Part of a small language model's weights.
Size: 16 layers, width 384, 6 heads of 64, vocabulary 8192, 31.9M parameters.
MLP neurons of a small language model. Each row is named by its layer, matrix (up: input weights) and neuron, and shows model dimensions 0-127. Each number is 128 + 32 x the weight over its row's rms, rounded and kept within 0 to 255. Numbers have three digits each.
A block is one neuron, or neurons of one layer that tend to fire together. After each block is what it responds to, as a language model described it from the Wikipedia text at the highest values.

L5.up36:170122128114062063104120167131109102129134139122059100170124133113125177146175131116125150075142103129147143211131129135159116108116137170148098115094070151118055138148150076130095142137101096135100098141073107103090055142089123137148151131164127134075140166161100101108128139145083149092132142114136134110062134093086182078108100152112091119111181123113178168174129128128098117142138
L5.up77:123110152132068089114154112123120160106117154156119081173132178127109162156121156130089107112155121105134096187117134098122082095142104149150149129151103177108101137106173144152112177179114135157105110174083070075080089137124154141123091140141081134141103130186103114071127135143090101141122082088096156078061090125122132123123096170151096121117108098097110139085090089174062140158079
L5.up156:108137169187114047147057133149134107120097163111092112159095140097101150160189122136126127118096183166092136143113145171142149079104133190126158100159090137171155154091085111124096109106108115140100120197141125115107107121115137167124126169202127129111110160127106147116127121170098150123182118129107112069117189161100142060138084112113120101061192094139142121190084098199124075116113
L5.up225:129154169112115077184106153142192032078134119113101140164155097131140135125207133157056130109112127119130163105144142109148093138149141198095127107180129121158138091092129116153126059135125095156176146216110088115111156113145119150158184142147139082094111150160100093104132130185102162174187145165092134137075124190142154102108100108107068107101186093097092098176122143119154100116044
L5.up886:180116147098108100168140187150112125116138106122135106167037143104093141105071137097102119134183126124121115093144143100147125137136170122161149141074093145107116140124176137118147098104179148161113100189169102100109119108111147101114166112118132136148117114114142133121096123144056136105126165181118127113093137124121184125071126177125126115096149101163116135090129106086160133122152
L5.up1033:069143162097152144182118094110108082099135131146142112154127146143083197109118136156108137106168114131186175139125124153098090132164133162106103127116132170113130111124124134174183149141077041129155168176064113123114069105142122084087096144173185109067177129118154133161128084152054098105205090160139123108076137113134150123110126108135146078041122097149123148185108109185094125100129
L5.up1041:183163094143097108124179109130091098146121172142098150160162113124098161176202148141046130059117136104121082127156118117116146102125154121111166122106082156068107116117171135158117098179094089061082111160168122085103161091127129127086131112162083182157130113131092125095122086207133097134132118168104149128089124109125223125132135152142091129128146116177119162162133136160123110138096
L5.up1239:143131147162095134125140095166061170120086088151128120152072162114147158116121135136091136094146144112158162175173131150112062098142106153148130124149070150150136142125187101155106124130108108060122084177072051102119100128130130102110110114153124127134098112141126133178102142185115147082184115184129106083076179107092122153117131151139076094102162070081166156169106143146128133098120
Responds to: Fires on the pipe or delimiter right after a column name in Wikipedia table header rows, e.g. "Team |", "Votes |", "Date |".

L10.up1053:146118147126152102177154129100113069117075160124156137146120122123106105189135137132132067142122183148116183105125150148117161049151152099050158105075143118176152125096107108141111143148159101119126158159098118116162110092139197116136112128155089155038101120073133090156102126133132087154132098165114158149073193108162116096080141044166095158153111116132153143127168166126092067145037
Responds to: First token of the noun or modifier right after a determiner or preposition, often a word prefix: a, super(group), pro(ficient), non(fiction).

L11.up124:221140133105142091112174150172116131121149121134048140148105135125129127123133126067151106132126143120171125151149181171184124101127185125197189142168126180120135090098153149138173082105136119138095166182183121128100152154083130103093074086168220100115073129168082138177163154141144119100105132143138147140144178122113126155100120129056097159144154172109114140140084153102104148108118
L11.up469:203135088112095068119091139089141163198152127134176146165087138144100096195164130162135083117127135084187149133122102101148108098118167128147142160103128192141130117123095144107249148185156187146116125093150146127162097117106150140123054176084113204077112105065179118136129115156105127104113149148164131110105100183129112128109108105118166145134083138158100159084177120139145083122129
L11.up664:103116143101185096140078141093159075093106107135120133159075119069107123127074120144094094166073125115114196105129158138151167136146171127147118111079143151093150133043157174064078163060097126107074144128130153118111161147162130162111106121121128123151099151142114120174078152138149116102144112120082147194119119116117135143111142162174087182113081093140111142141142128097107169084123
L11.up800:144177160149144095169107140144146156137127108139121099194089148104076198171129155085113190134155134079139106134120137167125173060106141154160079103090115175123195110080101099123146093148139177170194126132203122127176107108121175110137128159121080124113146108086154166120111104133101090096146150086140148099101161162125107072138140117080127128193130138161166112094084035119141091086129
L11.up918:204121116067122097119144159091136091135142077128140162165088178136119189132151087124211172138175095107193112134116178141102071120136156204163101142136145208129169126124104106142166134151112173136155093141154083097132144099103179113115111125155090098075145126087177119101091147181125104110125067082163146109102077123104154130135126141110121145104100108174092167073112112124168092143161
L11.up1032:160138185095133058099118147146061125197119108123147138145138158154151090096168139089143208144102140076195144121180142132179129100095192123113062104151070152094142193090142093129170163139065105163149147136175128119100111134158157157193104089064146116180109147077102132122145099211148180150137151159108128177122194133149126120137149130087160128132120150134123156163135149165156185151141
L11.up1100:157147124089119157145120155094134158161144141149138133152114103114125111114147153119100155113057145143102186175128132111145145134120125129147135128134166146104170070095132139093127157073137129179046150151145048116052156198060164135135082066182128146116137159114091130133100170130107132134190086143149112103082114138089159193120064106061117152105123149117158150131100093085168107176063
L11.up1108:163138121115152117140133129142131173133039162083132102142055145094137087148139090163054154119135175159146096164119115132144088094127087115143130119169110137066109140078122124144141109154093131120126124127172129101128113153153168156153114136147142125122145189100162147123136150161129093119105094141108117131121174099128113158112067051087089137108170144196206129115089154095159218141092
Responds to: Fires mostly on the article "an" mid-sentence before an adjective or noun (an unusual, an iron will), and on header cells in wiki tables (Date, Team, Total, Pos.).

L5.up304:103143106126111030167178085119091126128137130108177117139137190097092132129150156090124106110163210113181146127090114098129142096128104099154103091116201163125142112095102135098127131189156087143152128123133085090104141109104174112082128164130082095078144093134163110126120130098127130120098041098109116155094151126140197086110084199148105149150111129101157132144206159098125140136084
L5.up423:060162081142082116131098132097104116195129122076137114153109093082107164197145174175143113144197152115113143132099096134137125117138097101173102166169159135080143126129164139085113084137133159107153149158127103095092161164096066164113137145115139127106123115082130096142092134130123139149112108097086197124116148125071225172100141212128112170112072105160113114127148122166100128195101
L5.up694:160116123134123091098098108162127132151112126119125145126124201126053147194123161132149108131172138132155130117071119209077080089140141145163117118141096144155205095115133161135128090183121143122152124132085121112113126073131083142159123139140080103114137090123155172190112129184150106124124121168120161120119136145131113101055154135217088119142151110070107181142059174169140155081099
L5.up714:118149138080185128145129133154114097177092135104132103142175149103120187132125218161172119176174156116100156140078116182148157095129098141155122082141155144109178106149158158059143070131097161080117077100119112122135159081077131146191177132104160119148152145115152126160123085156060161133128086106114118098142122134084161111083132106151144102094074131123123147098103139127109115162088
L5.up785:091126095132125127170153106123143123154093098125146061149106198156058138185135144149121063130151160124089127127137137132098171159159144115146149139106144134147162062135135149100154165107097130125096151181134058128143128105092136090117184148113101106157137114099171040132104088187122195156062103157074119117104123105120185090067126175135079149115102042053095147195150152113142081130042
L5.up833:145135128155181151135110158101172100141104097093133112149092168086079137148100093140129158144139120121086121154103096132116167087171152172146105120089149133063151114089108149084107037068136162177115143190121187084129188097107116131200156163173118144123098167126110092177087109153099202144127112151120133122085184117130138118095110139112165153116084112172096172118124141095060145109075
L5.up1008:160167047142129115146152145077119067160085138130139090132122147118086142110120145130156136153071136147173133138125054099102159133132113148127101064151137138135145094167100169088091070113060128140119117167154081115119156124125106133126125152150157084185111092133113040118129157140157114127090132152096127148050131126123105160127089153139139145140128100144123096113102119142102045111113
L5.up1400:131146073139152113172090119140127116174120110095174118165077094087126079132181177197135058117137129123149136140096139153134096169134086152145101153126170113115153085090125170105150086168097129130133167234140134100153165070102112114135146124157105142166141191109102122158113121203063140171126063136147145128100200163123130155125128191127144169100150093065133118195161089092123103123075
Responds to: Tokens just before a creative work's or award's title, such as "book" in "1939 book", "Award for", or a list's opening quote mark.

L10.up61:016153201133107116122132080117107076177156051151120122175154123153081149113123036104055135145159101110149117134144155119152181087134128136097161157141114169129114157103140134187173139135083149106109092124087104143072130094123163158114143141069066087117125169084092125146148144133119100091151107167117173088104101187100103134150095106153111119102136132118114217093152132081170115129093
Responds to: Mainly the pipe after a % column in election and stats table headers (Votes | % |); also plural s in infobox labels (Genres, Languages) and mid-word pieces.